MLP neurons of a small language model. Each row is named by its layer, matrix (up: input weights; down: output weights) and neuron, and shows model dimensions 0-191. Each number is 128 + 32 x the weight over its row's rms, rounded and kept within 0 to 255. Numbers have three digits each.
Before each neuron's rows, "fires before" lists the tokens most often just after its 100 highest values on Wikipedia text that the model never trained on. A number after a token or word is its count.

fires before: " |" 29, " (" 12, "s" 7, " in" 5, " to" 5
L2.up320:090126133146095141109150134155082144108138099093096150150181129163081146171131104116125119178136155107122087141193137075119082142106136103092098158106046108115112091114135177154158146098103178115095163126099093139166093127131105143166133165128093090175176096099161104024104094127120085106138144194162168136153141082108168105115081100167170182094110113168048086124130080052191174176121119142090105158124109122117135113152129129137125177161078132134180141127145163098156152145099101125126083156145149156120146120100138117108097127197181099156101127128129148088124116074063109130
L2.down320:130167113150088143147136165138116134167125190133110134107148091152180166122052097122136131123128134156127121121100149171195126144104105174167120126125112172055177181134090219126133146143124169160136126163117112102180161146131165163162124174145173087151108105146137129158119091090124100136100183177052106128098114079141128032076137100140022140138163109110083133118113116103129146168110107105119115097118136141092159125150144147114088083042145072134035124150147125130152124159110124124194149148104099095075168154102134105125159139110109127159137151167140186048108130102097130055

fires before: " " 36, "4" 10, "3" 9, "2" 8, "0" 7, "1" 7
L15.up163:129064106104116134053070117108140105126046126161134095124108135101143101131140125061122054135156096079096139151109103143088121096142140122124131135147168125093168064138157140133106131128116128156173143115114131107167076106141147099118083076201163187128156105128193135094198099128088168120098123166112161142148141134038085189164142173069092132209138143149093123133107152093096136194116132124129129065145154129108141132166198180166116145101077056166126168132090092142164107106075147120131147119122140124127173110159127130089123112117176137151196137097150076131146104143105120151
L15.down163:115124145168125129182195122185120114085141149093119155192154125145103099067162105129129100121162144128110100158128126196178156153164132136150159127116106086078121160146101121160133063120120152142104121111102090162121153127083145124128106083097074140189152144123090098111139076126133094103087075109163141085102161141134103120151101254149149120158041100100134095141135171081096127156102130130144124105137199113122151126133152136115129097074065084149147223142154093114182183143095075129053160122121116119165135157132141131110150151091089147108121130112085130165156090127124132146

fires before: "\n" 26, " The" 17, " In" 5, " " 5, " the" 4, " He" 4
L2.up771:149092109115078092182086171063165135200058089087121114153093106099080133111165106062093149096225170109156142139109139120088109188122152148147129146136125149120124170129108144116140145130182095123131085120114070152160128090094102053149110141136140090098164064099166125142100149096119113130168055133123119090160166152142137101143145109164059152181095206122125165145135106156105118132097107215125148105108148175114104101175136133132096163117121084099077122118084121090129076121120178161089102092137104152125149095213148132163124090153145120086104128127053191180123154192133112149
L2.down771:058085112134141156084160106189107089115203127129130133092110100132194161114104157152157149103116081172101150135140103169151151146152098102159154153094144151123162095160106113105087140136091147146121155107133143136161087156127159090161127072132093136137113170131106124070169181108141163127110154120111079153141105170104105184102149110069113077126135108148105173117124160152188155136193168106136080167095123065134107158127092113127120054047121111145144142153160152155132230120135119120160168137186103097101148182138105137111122186100130156125142152144134146106085121159129135144

fires before: " " 79
L14.up410:076154169104142160113165079139121070154128077133113120139082108108128132129183084047143134096194122087118119111097132176104135143143186139138133064070123202131098104168106142163123146172135143108123142150089129119093124150153096130090114109121129158173152056175119211098096089157132170119146131189147174063104119133141095142153119099116155112203135117145111145100126151072142115162124134075176113143129113138108120125171136123099060094130177143135125130099087119165177105129139102121091174079134089147151072125142109142137133090164130130067191130129069123174178155124117157152
L14.down410:103164128122121115092126142100060126158212126129140119101106125063128142156121121112122130117164130151188158113109074203131129154165148122121122166103059107124111140096143135138121147089179161085157145110119167090123134098087173169146097113133066162132104115123075152122126150113131153075154178102189176078158093083120171139118045182116119096130096062159112125164069142091101153163118076099105163151163141084138163143078126208141151114105151113142104120087124162136214145125088092123138078116170155085127235153152108153096109131118085074095127176115119088159202125161146136138

fires before: " |" 55, "0" 4
L6.up692:109049155166146103102128215117048151186143133149093109063161133112126110131142067094127149136159166121151107130124081139089109095148160113173144182088120112107167141136142045151134111102149129130143106111129138175132131140125139195113156153168146104116091115120129141201119139044148133149163154081184117136112170155161157153113148129142120104126104127107104171173168097107088080127121108141147109149072081146107135129128120119132180144142162130168027112093103147102073075113049115095113105047077142155083141115124155109129130169124106135112114109200182102141090133100101163174
L6.down692:085119065188188115131140164151157202115159110193120114146163109129103138127151080126177144103093093095092159122089099143136072069147095120161088112094130061096122124150122138119174109186148128179113121088076102137112154049096133122162146112145115186151134133125086144177139187116105118133114151135122136118156074147091139171154140092090175097139155101132131132115169155157144092123149116113107133151133163115126112102127109135149133149095156158131154201211159172083096071126113149137174106074164129083106151159133136160134161165174064089148101107163187090143116123058116142209

fires before: " " 88, "1" 4
L15.up243:142116100091115172117203119095099083089122167102162106150082135088198183144164145123108105116186132127118240195172094164149127163155104097132114148129145138132122058117112150134107162174125141134175162128150132146140091131049145176121124128151082113152126097196097137094115122151082112103155130104184163056149136138153154171146132069139148124149089082154066124124142134112151116105106108163178090136112102058134120168120100136108109170093130120141165131080166126132155099139129168138116119137087156107173141166180074095098116136190138040125173108154121074124171142080084092188
L15.down243:089106137144208134116092162117103088153105172098129090048149124181158152130114057104116160227158118136197083092148158151136108091155133174103108121087114078123086086121185134134130138145188177152147051172151176153151073152118146145129058054131065148155091110121127125128178190140102098096141175093100149111140103121067084083114123059121168135192159137118149150104103061140122133112150122102154169122123177148115164119145187099170120137148137132171140151100094113114200129134141066118110159151126154140115171086131115099109100103122131143119087128153135091133106136154127093134

fires before: "s" 23, "," 17, "." 9, " in" 7, " of" 7, " |" 4
L4.up712:182135152171118109130060139108056131110103109136081190076088125129177080138133187143105153109113089092166113130175125108146089121099114159103117179137126165122135145113169128128142201112107170098120118150065159169103098211081133086102165140137123110141163091052120138135118131133120028147101078110127126075064095128147208117121129128093143126113137088085129118078179100083179124124126101181118128132144118161136105121109164066153145153139138163161139121198153185107188088097113118156143133157128205074130148107120144161142093102125108111149135137167093191060120125106109103130
L4.down712:126191107129151158179119139140127124146100161134172135086168181151214108048092051112096087174113175115100155133161118125133099181123123136132158165144126127119118106119082122168131141144091090155058116143152142122214169090189172152149089144132196076116137109170152141090135105205139132121094121200120105149086142091134116127106188126073169096188131127146146183138081043165073118153134054076085109123144127136170095124155103130161116157090142143160134124066084115131184143149174130117172111118135116138129131168113116106122098132131127138177148144100115077162165153108088118111

fires before: "\n" 64, " " 5
L3.up121:125135077153079153139104112091150164114176170154118085149084155104082183114145099125081212125165104085088148142132122124085087059150175113088132124121157125108116139142107169132186108131138140080106180147161143093123140113159081117146151157107182144068136075134094154112129112156116205076139098135134098164098104188164113090095109169144150107063047115137137106147123090115086129183178158097103113110137193196165115155079131074134178167144125160100062151130108155104173103152127175164120159157086127125122113171144133123151107148124150086079100192138117080146169111186079127129
L3.down121:105148116092126094211115080192141135108160096122173131089104120179128113113111116126125128164087132152120068177145180098170150111129060127160118137180058131124153142093184141109110164118141103100156124140116100137149101153125137112099123113074159111095161110130108136149113153162137089150148140148098147126109098176112066118114093124126168159129160052125096122172149130096191112141090144104041109127156154120072121099146118159078106116154165106168121105127101077158223162182139147108147163096127135120168113143171072108100128111120167171158135091116133131089143143139152111121

fires before: "\n" 76
L6.up839:098152125147099166151115134107063079121101130100128144144095116150180244053153139144118144137149111089139096198094086139101090150164179131141151133122135144121105078200105095111158138133131174069154150123157129115123181120118170099127090211139113131103082110108103109118122135138126129140134069106071158117156098180101099142088127166056143131158115183126121128091140098108124085156110175161085110102134093156114084111101186127171177162139177120091122100138176087112194128126143153132137112104089082089176143140185147116138149105137142165074090125101129125064148096159101104132
L6.down839:051065178108130152147126113165112129151138110120189106147112108089117170150230074108097117140170088205145185156138150100100136108159124136083138124104110092126120126174130100100123117103137110149114144101188143142141115125100082142101098048149136118084117133137124113101107134111122188163063150138128126128193130124202185124074151086113159148100117137196158098158078140143122102195124179151115055120112148092134200104100106122145157107112091106135149139137163107135086119115175106117152109173128162146076169142169154141087068058103161114126082081103078163186109110140133144097

fires before: " " 50, "\n" 30, " +" 4
L7.up813:134132155120146156169141086096086029191075138147170126095110138121109155100145114189133093138160115067184149096093133128128090106163104102226194122211159160094170121197120150129096118175168092122131146096131157109098112131112240052130129146112146097167181141148116165108152118122136147111100056135128126133141148128068099135156133142120102071162141175129101082130150160141189102120138074192159160104153103112168095078129147135131157153101169098074098120154142154151173132125127153102117162153140111128094141130124121172112145126138086165152100128132135122134077180171100075166
L7.down813:114117151113173073131108086122168145177095094146090103112151083136148124124130157132103154155050090084121147134113112138134113111118155127083196117099077098116113063178081054103129109145070146081139094117149160091134113076192127130121155112120095164140148153113162119133125138116174110162120101108069142084151116150144152117095160116068133156141091067135134151122137126132097141123135123109133184030149137151152146193088122106140101226103140140182107119147154111128118149038141079143110123136114134141123137113142113135111054131067147092102089124128128132161156094122199102143

fires before: " |" 41, "\n" 15, " —" 10, " " 4
L6.up803:113096117176144136132124182130042123169113126093084093167124179108153130117134122111114125136184111104138062087185141095120069156136139140117104106165164164101144100148128119120113177130135122102166111138141122153150144173144135145152176147070112185150153115088146067149123171110153104148107101111202161159089110101100113175091132167074150116172138163057102129146202064127095140116111148136070121081159107132119096130109156103142175159141127072114058124097151100094092157132116140073083107076126110134152162102132137042172117094171127101123132065142124089097132054111203099103
L6.down803:128110165067084119101138099163154075120145131165123141122127076128121053084167152111162094133106166180162159159076141098125172122111156062130112161157115145091125166115066088152093090131095144161116194064117147101120099116114130106145189132115166126088104161062110185121099188147090136158106123117125136160123129165140123107119194111179137111151124176137132153114068140177141141148180144139093129154115192170131101181123120186144092121139102180133166151122149131143103186114159120138171140205157110132125113127170098147095135088110133165150183151113139136170120148147112151123

fires before: "\n" 35, " The" 9, "The" 5, " It" 4, " In" 4, " He" 4
L7.up463:101180187119165126150152142107166117147163097109104141152161103108135129119086103143133118057192084070103124163147104126090095096202138089175139114058126129165226084165078155159157108148175081101129138143161137064176065067093145151143115082083114056152090137142090103121125140156114099115113175125099115196129143114092103184115148114146142112118153114113105112056121136128135165176099101178108154180147130115104080112108160106060094118122113174111136124131061183120155159085140155089107162158090100125143139182178078150142155159141152150178156180087110108102147116152104128151
L7.down463:138104114126085093119182124089159139133152134134089117153105153078141176120121091161133108085118095154106170096081129107158120176107124128098122124171190134129073114071130120094104181141141117152144202153106112132105113149169070038113093078136145102118066123108133144131131151142090130067154119143095091194176075172122175105088149173086055083063114126165128132107074150115158146159137148167182147100102150156142152089157044136122094157127145161070172125160104129131091158091121166154136126063109101103081050116125077085101141105149107176176110133116106132138129124122152158139

fires before: " " 75, " $" 4, "0" 4
L15.up103:115115117091080138126188173096093093097150110103143131101135143104141101134121172052135105149171088152172168128089151190100162116178134142185074142120153145110105150117113115179111145137145109128155143150047152115113130111185190174116079185134106117109165135190130157176173111084148127115123176179184161129100141141147045118096123124135158104156146162152070151097099143134136149146096090126114142113107133086107101161098155102142127165123123121140108148103136098139156089154038157081120148052099110044069115130084114111088129084127136055103158142096147097230188121153120156177
L15.down103:136136136134149133159125146141146133130178177110140130123181119152168193100101118122116156125126132119139105176128127151137144141100118071138163149079129132124197065139143171079081113105139131129047135110120159095121130152077159121140067148090059200137087140097188100164098182200140086112169109167155127105214155107140134122121132143109068072131116157115102124139125125172115163064133161090136173152121129123060177082150170128193150092083081159154146146100098124136174170081086133115161165164113148130128188138209155060147127161107114124112116104117113099108140101089078115110

fires before: " " 62, " four" 4, " the" 4, " one" 4
L15.up277:062161110125088194142102159107167074188189081161122105130144129108159144101138157074106118151125097162107139174114108152154188111149102133120164142159118113067133052105160211134091162201112130122110136130149151158129143123189128088153149077141131150125132101159128108146117148127169092179114168158116143105172121092125101194147077106100159075176104083120130124132092130091160136125071053098142125129126111149122111167151166093119110172110173101163161144135157089149180129118103086126135149112096122102125178211086112197081071055186138137121168127119109074137137138166125128116
L15.down277:119095164104111143154161081146148122128130138062168135107112097172120166140133124104071123104214137160147107192125127161109135182213135116113135156107105159132123096111083146105099146166088200113164094112134085084095163148157154069134138103169190190094163138136098096108101083143127139117112149106173110061153102093157109133096130167040165150195128054114118121131158153101078136118106095095118093156158141061085110202176161141083093130078133164153160091070119127155148111177129144134122123149150159108106130157179114119100150147131121094141106190094138111148122105143158144160

fires before: " the" 41, " his" 6, " her" 5, " " 5, " these" 4
L2.up490:158119076131097123129081126091119193084128069176177112118155101120119131163111090112098130178163126108100073095072120114122101142112104142141127137163125164093104086137165126114100130136189140162150115122105149103170069117137101130149133043102183094163091114083178160149126136130144120103164100121120157103109099172133117164140115165174122090195179166205102182081114149157138139080146140237148096164142115140152168128111170170109150143109114097172125132079071168096138164180140132142154138081098086144119145153125104149173085059105148073100113150167140126127179172093097111058
L2.down490:070150083130145178166182117108141104107068174126171115148109097116158170161131099127129073202127140138145199111163109077177158185159100091174172137161144115167106145115081139103136104138148141089143120135145095190119134137097150117087136181140088076122186069102088099147132116071081100111099052190117110151163109122090146079155113112104122080161088108094160136161123073154162099158111168090092082138121129069085102136170095140111121117155115071127137151144112121171170162143175153118145086105175155143157113094142114145113123127148076117093138212145166131145056138159118085094